From a checkpoint of a small transformer trained on Wikipedia: 2 heads of 64, a variant of Muon for these matrices.
MLP neurons of a small language model. Each row is named by its layer, matrix (gate and up: input weights) and neuron, and shows model dimensions 32-159. Each number is 128 + 32 x the weight over its row's rms, rounded and kept within 0 to 255. Numbers have three digits each. A neuron's up and down rows have the sign that makes its largest values positive.
Before each neuron's rows, "fires on" lists the tokens most often at its 100 highest values on Wikipedia text that the model never trained on.

fires on: "'", " /", ":"
L4.gate115:106114168124131083203147073103098126124087083144126075185125055148109092147156137171126098117160072142105084136115071121121100121084162147138158061142161169084109139082102131100114117114170112152094151091134081174169170120175098133103155133106150104167145168109128197204118123149148153138111119110099139104159123113126106117107086134164170179124091169119142132101142122093157074101108
L4.up115:113093145125160127154155165169142143112143124143105101119133121090178101103158165168159125173086077073136086176153104151182123093131086113095124122132150070117084117167128148130135162075135138163185151093185100157085100103145135128112116100050087089134080170070153120097154092142081146164123134126120089110149129124213094127111067122064115117076132121130154101080133111144162153102186

fires on: "5", "0", "1", "4"
L4.gate95:137132167094122150149109193112073068132131101113122153152048151143162139161128165107127062139094127097147110197166133146151096111088129118162077197112141145036168087128106138106087176112165130169113176149143163062116151112139128082130132119145157114152114132147180124173123124092089164086130075164128161133189120093127156110120107125159131152101133111139107133122109101114108108120151
L4.up95:090142053131104165138188134186154151151099101116113118079117136182177163134106125078112154155197151154140180156128175171125078127159128150132155106167057196161094149143096107140174091144140132148150149098147094145134151139126120105137103141097137138141140176158122107129133106200180063086167151137068091129202137118080064122146173076107115120075130146121163121144165092124144132105127

fires on: "2", "1", "9", "lar", "0"
L6.gate85:104143096167110159115136092133106111143189164129092124157055179104128100141137104186145061130097120118149098094098167115095099140098122088133128107153123171123078157185230136138114141188137155141114097155157069132108141131078102189141134142125111184193112061090154166178143132082114112159116135126067159122152124121117179093145106141144099139093097165126084043149139134068169167110129
L6.up85:121154160110120166110109137137076050177133143137067139128081124129143104138132105162137107136084119152117054144159154140132105112140125081212124126109165148090112148151148118148176131186128184093173123105088091166109170211099128156125170163073123158211087056142164121128116109152145116148138142130107159121082104088174157168153121164127140139071128148125076080113128112114197175086137

fires on: " O", " pro", " L", "le", "no", "glo"
L3.gate186:133151102151119147089182205102122114094134110136160084182091124107181185174125109136135117083178133120084139135154188137161070139178134153160126138179132107123168098170170209174115119141114157196094144115130113112108097138098130089202182165139124194137134143133162091146123117136105132166132111176147130108077154149144126151141137072178189140151091147141182129172137109137130134104153
L3.up186:134094094150144118114074153170124117129127166123161144160170140118146149142169135086139169155156115127121132137103152137145169185170191136087136118126102111120084118078090123071100150086133116085184098142123181148131125147091132192146179087073126099104132119098055138120139159160163155123152068104119104168142045177150179176086113192153070134110160113092163160105112178144140156173099

fires on: "'"
L6.gate86:065115182161140124149112159135181123142116199153080167115143175073070131109170110193097132123107176151098086071111114176183105173123148100109109129171145171122121075100073156085115074118155107115173097109112125140165162112144087147161125135121152148116127137103155133212126087127107128131100097138134101094146181167193078098143146120135119128111111114154186054183097079113184112104146
L6.up86:132160075066114140135078135106162114100104111133086103103137188129157103081095071163104119161160108088131093119097166116169140138130122222120112143133157118177114096110112127151166090116198103133125107111113172201135121137094185116138100096074197164104148131109129135108173103175147155151114130104159087133116130123177143141151157089127150102116150151107197178151128127074152108078160

fires on: " con", " ex", "==", "==="
L3.gate134:149210167110144153089176175151162093116154156152171139152105145154148153154071150135110057110149148088096134137105131075159158122148147101185121158134132136096106133134122112093104097111182065135107100160170134129102142104184170141165133082118219126086095155102185177149111144111119138132139076140145157108126116163137078096116049122174123095129081127148093132086158120132098105129144
L3.up134:109202109122107145094099156122141084145117114145122112056154116121116142142160114114156137132187133156138152099129114172132155150109137127186112123111137084189078113173191130089082180147091121116171111132101084088128134192115165146105079103079055170135104129083138189088110133100167168132165114120165146050170174161069149138164092112139093097149123124191141127133174074132079131190090

fires on: ",", "le"
L4.gate165:176151118133118108126102147121140090079154164144116172104155122123055144132122081126125159155096126135134098103134131121170125150126132131097166151188123087101115049173119128155069113072137060152076142166120120145148088103111141171105171114130119132155111159104134057121154171149170138099123151115083126143085138150123103139145133108109100158088101052146126109080121122127162122193134
L4.up165:084149188148133121135115118105132121196164139173129139135125120105198141147098138133143098129079148126119155134137125151184104175118061141165139115133141104119179180173153154113083078124150118173102123118118155092122171126165171173161197180123140176111129080107089134059192135092150162099151171158109112176136064167153122148130105065103158128094167146126080167103109109159148092162133

fires on: "ly", "9", "2", "6", "3", "7"
L4.gate76:170173175118101100143167157083158091103133118164091169084178124109123205169103119124134145119079139117111118095086133118077137133109118102173150197149108118116101112088052110111165179147117125156069105097199168147129148086088112094128128129124143129130163188140147133184165088110067168112148093142141132149087123125109139097104114127109087110097125178166103165177165083100134119139094
L4.up76:082156163139148194119051101190113128096109164133137126136165083125105137107126157132100092137100137091096126108100165157113119114177116118143091076136118104090043086020083105111178114109185126113108112081140096141100194122097133102153096081093128138139105161145193098157195099105140109134138113132060134104142179131135098153126163184124130189137125185132136124139208167155137133091135

fires on: " of", "ing", "st", " to", "on"
L3.gate184:117143147129122124103118125143101116096123119101155168094112142100160127131131188150098083121106121099150079085145069131179084073138094168179125122111117157101093123042083155143089140166120112077121139087118095070157121102190144159118142106104113109156154163115167096173125139136090167178133078109103213130147035130115128139154130095165098183119089037137121124101075144109138111131141
L3.up184:083152145097114116106102155164095177125190115102121129130171176151127109120111095197133143148165113063076179139167127173153134145106155139165095120145103116101138093137127164101161156147131054124139145157198144147145113110064138125143147111119230110117151104131167091115160127171084137140107213097148166116106127110158175156135140113105145144070141133098094130105175109146115164134106

fires on: " |"
L3.gate123:092101119142125125114101138216086115101107106111102148088146113118077162121069123169092080169123120077119096156178194202115156111094080153159162117160128168092073142081139209097136106108107146092107162131138108196116133122140104136123125125110168181123120093146119093128128116138124136092093147182149029140123129104131160158122112104118127158102086126177186117193190108061120200179092
L3.up123:083099143140111103105150154119140094125138065132151109147088137109120184132191078147200167171067112078096169126150132091121197141147100121125131137152105125072164096158157127116142064146158124083111127131113154138135104178109134092115071115089120181103105105081118157152104151149144167105159125111186145169100130153116159111179090069109134079105141104149190100141150166204096053146168

fires on: ",", " as", ";", ":", "6"
L6.gate0:112080155100118058148103103085109075130144124130105168163172097112142132133143085099110140126078129140154100129122123126188160119122126116198075147160110084105127101154123129140122190092119152128132107139082101089101185153109152167127187172130149104154075108066112098093140136176172158116140127100147093076171162081108149119135113100130136131090166067149118172088126154102104110150091
L6.up0:105105164079083118077129106167126153139111118127111104139166159094125141119120063141170181150095105180156119075121152163140207143116122183168163137130113108102092150099095113119094141154113078216108131135137127133110198106125126119126129139139174110163044127134082154095137114108140134099142142121132082141134109133137072149102127118157118118064130097132083218138167108092142148099210

fires on: "6", "1", "2", "5", "3"
L6.gate165:066154129130144127107186112088122097125059117063086244146082188127126078073087124136151093146073144159127177046104090152119142180133113101102122046115160119101109101134085165117184115167107132115138117055127104047093134114122172150090131123157117161098099113158150143151107121090135115172048130123084127140146145165100119163117106152089128107122095170086096125105148158101138141147150
L6.up165:158084161127128078095110179127102157076087088193157145158161166166118212144139078152120185164144066166105126137082113130110114122076117104172129093124123151122108124077090089146114135152159093047162209113118128149131111133156141187093100144157155109103118149141091134177099093122113118103138101112080125153156133086079089126132147102139105141135143101091080081134107135075133170134089

fires on: "'", "s"
L6.gate48:093145146131104117137136110153032205132116088159100131105136186134129118046169113167122087178107088181070118150192092110134091172122124127147113133176125156164118092141124129087132130130121139168137113117079107160144136174094127146187143085091118107125106149100145178176169112164103152124107060107125130099133194117136105130107058122147152093142104159085162137192085137106130152112057
L6.up48:087153109123135134119120135163093113102113156173119157067119117110096114191130146164103129112090147185092122154155134156186094158135146087156096126193147134151135072094160131090132096147165131162095133088166140123074187123146161073104114128118152122107078141109130096179143134102199170106168099145132140110158160168131106134126124098066176086172102207116195128174139087125173137036117

fires on: "or", "er", "ance", "der", "ant", "ist"
L4.gate100:128145139105089140145141125134134164121160150141072192130086081113109150137141112118166128080163109084199089168088101117123167116158093139115108125133092089105137207098148123113146123163148108176093070169127100085124185177212110077167146087147093084101126145227154170082175175134123092165121160078133145125110148150093157149196163101094110137126107098089123091133117165134161150119160
L4.up100:169071161131155150073185186180107100130151126144144108137155090132138107112069156109146169108148147109109128142142099084163105104129155101116055193167117089117155113063143141132136120126146110188155075132173191138081106186099126073168151148148082148136135142099168164155180125201114114061111116161092126168087088077087149107192105177141119114150101168098158123123150096122097108161167

fires on: "0", "2", "5", "1", "9", "6"
L3.gate5:106148129113122083137122140122155108097104143167052125154115054144115128219089148108120158146140167104196052154146166076110122143127141062145054147167145117100199113165123160082051169108103117146112108115169139088128125185159114101140165135124115151130087146102131162152112131142135132138166106156160163145185149110097115119108104101109073144155150114162158068129158098091114164105182
L3.up5:112103074142195106137146168104155087126151123145111151144126113103080131141101147057197178134073186142094135158117117122113116147187156120150132129118145086102125147129092149130133113170174120129140110116154108115133101136149123122127128150072138096080140134157122137082130166175101184146109166168127155146146161142112083127149120087154135052098096079062152118138150172152118079112121

fires on: "th", "b", "n", "ang", "x", "cu"
L3.gate97:113087174113134109128136129219164110094097132072141076166120080162171132151083132120150128179180103114075127121123086111149155091181107140135212126112151129137110171160136123173167163172164094084152078137142074198178140140146115065100133101097163138102173120168059118116125103173141124155085174107132070114138120148162152147163128092168135162122148173070171131182130175138145111111121
L3.up97:047131082134121091133132117111145114175131180115106184130147183106108106195069113101131146155095160103148147103074148131142113156154079196095148118132165087079133137118113123159112126067102090153072046148152109114149150146075098140100126142107189165116142139120161078092073109152157101078087063115180173124140144165133074160111159123119088115135174154067119152116150151170125130086154

fires on: "5", "1", "6", "2", "3", "4"
L6.gate153:107109110240092117185089100160150129137157127102150116136151135114091090136135160109135092142116174124121171114090209096106139159112161139073138126153121109130025153146144134186109165124201136134140140070147117087130148108065154127139125150185114128198143131147117155176114121085168175064132084133153187116176144168102127125095129140111084145207150138155134138124170115134162118170106
L6.up153:137043178121140100161120119126115100120166123146169126128122109171187114131132127124114173187112153174177150149130139098102098120018189131154148129118129135175078147088115124180169135131122137167117076177166093104141134101064093158107134136171105098112134081162167140133122095116135129080105155126043120195158139082087120133126182162149197113113071130128139110196084155143095165151068

fires on: "s", "ra", "r", "ed", "al"
L4.gate12:144124137103141171162106087090137145109138146122176074139105095072073136139176123136087125134119106157102137123146092163172060128167110164109141056168118180118154082127094113143137159087128182132204104140123130127136119169199159177096224150168143153129101117118194106082090126080118106152165158131099149145138116159116174092093089075106146123111105202150136073076147102117118149128192
L4.up12:122145153169115184167140068086097124082120103163122142116142147081118113078145172127138122188154102133115124122168132079134097116129153123169075132240161114129135115197092055095144147077136167168123109135151125129086143133125218097165152157145144140160129180126114110123158125155127140100153132129135153143154060110129164117161139167107150129057085120142172172105142132156130170083133

fires on: "ed", "d", "s", "es", "ted"
L4.gate2:121150154133138154116118094159177151142194108167071160151103093134092143121140116127171043066158134131158152155068138152089154123159089153151121114152136125080152108124119105101174133170108154111130083077139144139113137115178075087070167137057141165158111102182082167147140200107084104160123188163134073122130148173189112115146169127103133132090194126067093138159110147097155085135130
L4.up2:159122203155159119172177128109127174152170136197137149154145114099116168069111124167085130103172103142130111131131123124115105153115096098127151132063126138083129121146121135124198141167129172147119164091163138167109098152174101091106125075167164191110133177088111145185099180106069162063160169078166112122130171159141145097142142139110094176109071168139144123142180115144179110137132

fires on: "5", "3", "0", "9", "2"
L4.gate57:137115141130108081093118107110138139089114214100087137158117100147133136199112150128175134114157123172131125120109077139127121161139129145132157146051076091090144112112125135118054163203122117183136126078192114144092135122104126137126085118142132134086159170087071110137123134153118164075161106128129198107158142131088142128102117141176099164132159096148114160123156145084113093158104
L4.up57:131117144096142146170135092142150141188103119108179169094155098149160208073091148130131113173092072152137101137112151133132108124069106129146129141139154088114126134103139114099141116103080109196162106141124161124141181050101180129162150134093113105134151144156202143095158125151070027118170122111111153072138164166143131148078148146088147089145100109119106178182081074182129153097118

fires on: "s", " ", "o", "e", "/", "-"
L3.gate35:190125113124100102158152171148164135161130177147148141112152110125146140122147150066122126104119116171123159141133128131152116056108145174135119179116110116230152131166123115132137110129172185171079134108117103072144089114153103112049142102174141136155186170142089075131065099160105144052135142106118161112170129120117101113211116195132123126109151125146148199162113144181081070119162
L3.up35:156172136172128157136125144121219091135169101170175163170100102124146127119122095149135145101147109166080122146040119162062137139135095081115115187104074109118110139140144134099128108143150138142110169180112131133174116075180081105073151076103126115155160112097132069134167112151103092128129112105145140102134151145179078132124170063131138144118163141068128108115108116137122110069181

fires on: " |", " and", ";"
L6.gate6:150111158181143137106142125167159092093146130094136077118156181087141186152180162089139199143123147138110182138101092119061147132150166088110152163144180079122147104150113194085118153193100180127148115132092099149154120130176096144125105155079077050130131180091119143112098147154089149119205125153100144075085162138102164173140136119152113143133142125127144182105150176080075099124101
L6.up6:123142111116082175120089118159138136148170153190080098128162130107138200120158136160129150154149102117176140081181105083115086128122120135157198090152108159145119094138108126137107085142151208163149150151168111157108107108144061077170106158083113081121140182129147104132078108103096142109157050142129137161082106121136107159178219081160119111101125175121101183100122092119203169127063

fires on: " ", "/", "%", "^{", "bo"
L4.gate13:175133103186145151164058168156086110119115123148143140127128126088135132146143173114142084145132155142110141148120140096156152068066067166154152118123123154151101186145155091168141126119179111169136142152133140125140161157183134086054181106101117201080169128164141109121111175062118095048113155103052137094167082139177105118139142105132124165187106105077207105110141124089158121141165
L4.up13:146110123133176140153150162094168153119138122157155132109145123173075156122160120104103138101138130119156132098126145058145082148158145117103151108093135185085125044107155063102123118113207102126117130131052141131101109075116108032131119083131100141199126201156149140182152127198123213119111105079140139150160086117110076178155117159069122076125152140158173097136115111071143117075120

fires on: " and", "s"
L4.gate174:162078151125106129164155116162178108134123168170116145132130100080181133182212169178186161114116090159162183072137163121102153174155121160134119111117145080160148053165166179145069153189124129165084148115141138121120134103202133130102092158155156050114124193108120158142122130166130114132167067153143141127118140138117123097122110115128133143130075159141090122093133148151090173139138
L4.up174:133171159098158092132090127101154136179081114160129105064146094165088150107085122088104139079156119180116140160119119171111087145092116121065110111151115125083111105129184182127123131106117145196108145109134143086091096129089151091139094159050107169109192129100109116141122127089119147095164170114125093091150103137107174133107082077126133123187122157101085148065114152116118120147147

fires on: "in", "er", "r", "″", "-", " |"
L3.gate59:136133138099102144194146137163050130166163230115183068119138136146137092122121098092118163176131143207121186144135133155105043116109104097128160191154094125096116145154117157222112098154158118157106137124110115063171123138110132168096108084153078108131124141103100182146120129128126107157122064150132091087118080174111133128133125166170147169151119115114166108094143152121134119123142
L3.up59:127146181110126156199180143134060141149177194126190051142146095119120159186176104167172120132131126155079195133135150132134096096102107134128111139136122157076144117119128203191122073185193109171143188123133118101170147117107171177156121108188091087115189105131108182126154104126165103128104108157163114117118137148114140143119107183125152132097131184129140167126106139078124111093086

fires on: "s", "k", "es"
L4.gate186:112168136179164190110096191141158202129145135120147118087183133085110112112210112149145114097100121120156197168113184118137153093134116154121116142156113183140123142098140126120130169147143169157153163150146116166089128166148186136155184111111168184118128133064117093141142158097077094157155143120105176085110129167139118112153161115141133182088085109130085117139092171049197074186163
L4.up186:083106150119169127076192124111102144160209114121164166069093115126087192076163132140131083142110132130132155105127167089082109101100095066103151156104118116126082141165207112173112120164087157135115191147124133055114097128116171131148161114131140169124117103122146124108171151158100105124093154138118102143168114125109152082124107178151102162112061172084103125155098109119091054155158

fires on: "s", "t", " of", "in", "e", "ant"
L3.gate156:141110093105148152177138103143166121093159106162120229127176179092124114163124123155103090067130113207101088085105120143127104115181091151112143171129165126138199055183167123115067096131117155144090161175104107075169162065115120097123102148119124131164107151156187152103129154147169164063119129126117113167147114088151119078059150098128093138119081111149121149116059122113162108173100
L3.up156:133148102048128121153148169167092132108073138146135172118117109167123099181133096135188114139112094142106120080080137096133115110105166103173080147110160110115163105126110141140156133177089134171149111099185130153128088112170050109086127202162140150121128120180177128056090142169119110044079152118126144138173068103200185108134127119168215112100117110146091181098118102131103138103115

fires on: " and", " she", "re", " more"
L6.gate97:117095143190126112146235091120165188079155092052116128120080140134162128144107118137176104098128110171112130096116127127110122199195157176158113132151121147153087165139138149100135151083119144118120182173117097151063177146171125057155082159112119086111103142132087091130119123159138195139102148144054097104139124156116102131080127069129125095134109166159176112096104086153094095088192
L6.up97:098095102205112083099159160153145111088094134101162088133173177123103097111147096101112159111130159146121145121078197215143099199103139133089091094119072178119140096159125127130101161168096108116071170102200133166103122139120138078111155143132172154139117095125120112160175166134130105095070142110090100083095045171147139107109074135150117101232106070101132163182119162121126150128120

fires on: "s", "'", "t", "ist", "ant", "al"
L4.gate22:076065122128071214172165106139114121118135169137034150102109106146108135061102107153167145085152066082150157128092140102147119113096131093118135158195175155127136143116145125092113145112138099225100139133140082086105105145149107082103138172144072132111073088089141096144144189120051118163137112126115155134117094102158121138143194131137140125162159107168215113150099116127144170116136
L4.up22:130144113139194147051162157108123123189164127117143107152075137069102145105105131153125139134129127113125125176166149150161082148125092099126073145121139151094195063090101087119152152136106166108145101127156063155120168108134134091109121150063127159122125133111198070183128142126082126117046102150088083146141178171144128168117153116136125089099137122108071126113129078113174095192104

fires on: "s", "'", "-", "n", "al"
L6.gate47:079120147143120108147156159162137159168159143169147128167099151127104093151087119158104099087139168136151154108130123205158122060096140123121112179133127069183127102110109145135106125122074105127113071090115195114084124165114094095100135126173109134054178099099169161159098094136150067160115103151154163156153132169108114141095096130134126171158147147096165095155113115043122126086141
L6.up47:096115100173058127070166049135091143098150114157077118105124132133117083162152118207135079117103106175148141113188109115113138173161138129130140108109175133117118137129189120110091130095041171130105145110178089104105155118178138166131112089152215116099115124103116106133136154142090125167169147130081128068134119118131118133107088081136109158130093114102170066096119122139077136069109

fires on: " The", " Re", " In"
L4.gate77:095131149112137117115144190142143148119180140150123108114132083096157205159171160134127058088153129129104113100050174101063130153129129118087122143104134138082115161120131089124177078114133086175091142189125099138081088127142165116164111111122185102107115093107153147121149108147117154101144138134156142184146137130125154162074075214100147137133154124092106127188067135106159151104050
L4.up77:144122154133129203125190147107122113151133154134111135130081124111118197146137038113167163058112154117172095115082133106014109150166135154164109075137136174126139156144110106154146106128140107105069108135118148183149115075130150067147104065139115188165098144121128151129179166141067170102116093147136137175165117116177106147068104167122127143128094136139117139078102177115068148124101

fires on: "On", "ing", " On", "on"
L4.gate69:112147176155164098106083160116123134145139128136140133050151115080110116109141110114130149178106124189091141142115092150085143129101175109109155089165164161080139118082076114126081147166156120071074152093103099110139134158133095070113128208136153102148140190176136172145151138157102200073134127154128159099095078093096123125160149131084127167123106137124061104107117078114078105224125
L4.up69:098120149159161052104151177140109102117146171118136143078155106096064201041163125102107081081132135154115163112105091143123112182101108136121166109176149132142111140100086137117094154149136045142143127118130088162153140079092128145140130136114163097075101166101122149096203137179160158121108052079137159151114133158111223127112134105051095114090155091129156140157124098131126159153138

fires on: " Re", "re", "/", "a", "ro"
L3.gate117:098141124132113107151090171068114173150156178158111087189035131124171155182147156169166102061159116083115134123152062131088171160161167172131120127142171168152161095118092113154091183150094065117105162170122087132115081123175091095094150088144120173125127139102144119095108161133160126149154112131133124126161121086140185145136147111119140123129115184138177133141113119146157164165074
L3.up117:137182108082105123153137153158159120160118116180076110158154107102177140145141156151154115173117161198087111107114118143070132119125123134117146035047113181081170145105134100119139117098120081108146089116111123094134128124094120028080148145116100135089111111151152158158163130139106136083072092155117126195147076100185131111123121162169188080131108096107164168089142106080093171098123

fires on: ":", "″", "/", "′", " (", " "
L4.gate15:135104174122079151168174102117129105161150092125083147145117112123123147123157115145142147165053092198159090134137088174134177108123059118086151180141138107132149124126099133124103115161112104108170109042119089133138183191111124190128196110119088096096098104120148140077134179094120098175081034108093165064149129128169095175089179138205097130102126054115191084123117140116139125125157
L4.up15:151109151140143078163135139113105152128145112167111116134106200112113110139157134162128139119144151155147123115138084154122052087191113141051187131137170171102130064116143134153088049163145148153178142055080141161129152118099110074174122128129085141121138163141098180135163178168040106120108064114110125081136176121116166146083098122141128176077140091135141116088049098101103042098071

fires on: "ing", "e", "er", " of", "ach", "in"
L3.gate116:063178154106108159131079173128131141086151123175110144116110125159143079085138085170125152099115127053110153126081140076122110080102130108170130157138146137069102163130093087156117118106159107196096176118188144088169121137053160139093115167085155181155210150084075153175118077155104095089107129116127134162082130113125173085100060141176126191104087122124133109118141143100084157114091
L3.up116:127144091156161132209157127095159088144180111189144110088079148143141088095104132197137137118120143092119146129149120151165060120096146080105107147155130133111189103191087168148129149154161120126080150129142053064102118156153135128148145154141117154145106125102098170109109157160166131091124088115132102114073158088099191127123116158147134119117109176090165089084145115117102107124095

fires on: "ul", "y", "e", "el", "t", "na"
L3.gate85:160107143079059136137135101097161153154205118098125159116142174135112062129148136151172114089146146129167179089126049103136105144124138085107172137199113098101109094136114108157118098138159174145127143096133066153142137093134157107108160105223117092141109091175136158105127132079077089174078136093122160109187106142086105151153169135144136197110126149119052110167059124187118096120146
L3.up85:179137161123163181193132124127117095140127148147129122102104153160146161144191121102134089094044049166117141166076162147053121129095153115088134140127181160162094118165109106175129137188148101111139163155119097125146103060140159128076136162069151144079112098133182162053108103182093117161084146112073152130129098153162140125107137151165109108125147111127069163123085086177143105135059

fires on: " of", "9", "y", "0"
L6.gate168:106049156243146119138132191112149123086149125140106152108132172058143095110182176172097117101135133198113142120134128123106173080199162109088096159160108138132127130189133142169165120140100091157130139157137108078104173125122096139148204153121113133147097063160112110107074188108163123128079154121122116160097112122128133081132135133113083114108113050114129094192130101090126146122125
L6.up168:130094122087166100141107173118135156113179118095167113097102121118196139123114172150113108085175121189094116162155152102086169111203139060068072119093139097159180117122122132185191125122081119123127141184127125125134114142078120113178142143065119145119128034121133140118126078167140128166143165110114104102096073127133161125128143080118104138102086117137122107156128136072099109139092

fires on: "'", "s", " and"
L4.gate50:100183193075099158142095136170126068108164104131117191131112132127135147120174132123141116125158084112159133154169159108123222153135119161118208083022169138081110178121089151100076104133062178104135150148091065149097159104166108109089116071126117120106124135163111171178130142127093116141103094115106116149114181133091157124146169064173113157120109112149168085154110148139110159078179
L4.up50:093077188201161076107160119169141116142116139173087114172093136193096123162143153125165161173128075124107155157195089123172153147074121118080113092096123078160105138150179174071150085170147123178133088140189109170119116135085192108131118170114099177103169123134114151161100147080123111143104140118110122165124136135102119093148130116166182093110135161190166147117146116121119129117116

fires on: "-"
L4.gate25:113107128096135155204112179127170140116111146142125181101144121133177160133145137088107138111129089156080149142071156123150098183131142111117131110139112111067173122115129141173087120093142133159123137148118160126135110093152158184157106111113158151149153150156138114126101123066139171123129133113161169045157178118120083113118104194090163172161144180121191169126123125099114140164094
L4.up25:099089094099167134137155144149162114091139143146159157126210129151174097131125085085149179106105104199116078156065155129163134128123165107154121080120134170120100154161135154147144091156185140106073110148111110113212121070149124128082086086099121179153086146192133060085045106132145151083165120127128112084146129176159125127073070153125111088151165159099136156053102136195112111157117

fires on: "1", "9", "8", "0", "2"
L4.gate54:134127151189130176162182127156107098136115185135074082090091175110180128152145182088137168144070045113174107158147182158114129125191095115149129155104167125079120161153106115136144165152090096138146120114116144096103125134106142190102186101069128135143100131172102114110092129108125133116050123185070112083091140163143179120162133122158116204181146096094073134116167093129157119111128
L4.up54:142132073164158129124128184123160154097136131154105172075142116160107140122107152114122139061186122169126146125111158101120140113102090113140147113135075120115095039082161141097108094099111162131130128140151159111135154176143116137109118157074034114136172110138178126077154148112119098124130197160121142135169136072139150120145151105127119247141118096143084105096137056081161168155068

fires on: "ci", " one", "pi", " an", " a", "rate"
L4.gate124:105163136167133107171165102120134187098120111072104125132150095105127159190136159109121104132128072105129109145089160103145136125150100126128060143138107161106192127093125160193121148136152099131138186112061139089052146139187169094127189105100099133108176096120098191112106104143064154136109126098085078159121129112205095091096090037102150083148187115142095103157127097160120111121111
L4.up124:114170124106161108120182083148099120074140128121093069164099126084109079156111110088155138186108108169126153041131190086154079133133154158170191135130211114157131151142178108141109072143079139115121128113100093137139133120111116131103087107100144167114100088173136162116041142083111135161116137130123121135093179134160138136125112113110122147160100098120128143159157146142141126132175

fires on: "al", "e", "er", "s", "w"
L4.gate119:089030145124130190163124139146140157108123131139099176133096128123095134068129123154101147115161087101073146141055099120153089114141164093093152146129152117167131115135126119198093172149123153129138197093130098124095142112139167144119170117174128157143158139122094127098096129122079126100120088141076097172157115090160166139154138110206167144173122161149110099109167109105077108135164
L4.up119:125094101150147064150109135147154108109122124168055108135130113148137080089123132141145164143049120105158135084130158052161137113057117051108165157192142114160126128099114104131107112078086113179109086151083125115113124108097123132160108168184103099199106162101115109157182136154099104103078136129104182163090105140049180118128100158167163126154160085076081147112101134168089122122175

fires on: " is", " was", " a"
L6.gate112:109115083157087172176130144163094111155140137103164110158113138132096091128129167087116111084138143115100123136112117153183114116149138191106099130157147116139079159130122228142153152098120168055130140156114119061098125174125107092151123149177109120171093146105111082076078117119171187103162105106109129129147077115109125118116147083118159123121115139162127175128124124058162120158131
L6.up112:126152125034105141122168121083123132125130096153104141079088189154104111126121139109132193133142110170169100129119122119162089090135144144133136108150142095126125099066109180088117105143187115129119149162104105080172148161144125117164168092084153159129113117096126183093122157123097077195137038095119142144148142138142167121095070134098162121139198132127188156138110145096053156121159

fires on: " is", "\n", "),", " was", " ="
L4.gate148:161141129123126120124188155153067108109093149123151073081137193156130109167152186109141199111201098081082141132150141098176094174162101160107122167193151114089106120140126148093075119132140105093065170131107118136118155125103115069109130149113163100136120112093125123133126113103119112103102069118107098092139105186070112134116141169158092088124120138095165131120096094088141115156136
L4.up148:081117116070128136135107108105131099116131164148120137168134155152129169082160110080151154119183099045096078137144067152114098138144125188140177115123115095088107152124109088112106124117121092139090175120116122142113116123147088177165108107141145080166163155099110156128070147077068083167164074136117140158137185165071095106156166167142230076098154152083151123177154046183116106149177

fires on: "s", "'", ":", " or", " of"
L3.gate136:096057133155130165165159099159117143139176134111182135112126107135141069115112132149118085131208172100032150138163099174162120117148122076101148160115085076152083174088096172105161122173118134100103179155068050179103151116119133131097132139164123115113060148166156128147105106113167169188145130139123143117128114196116148077112161168120149134167122137128171085103149177134132101053114
L3.up136:103053114106129105107118164092103120166183118139138164149120108103107102172127158215095138104122127134141138164234054135164156181115155110108159117106117096170079137139113165114158110177094100112167123127160111072103132128158202134153172151147060141080188123113134150158149146122183194099145143130143072155139102165045187125167124126157110183104140162154140083108128164134114101078108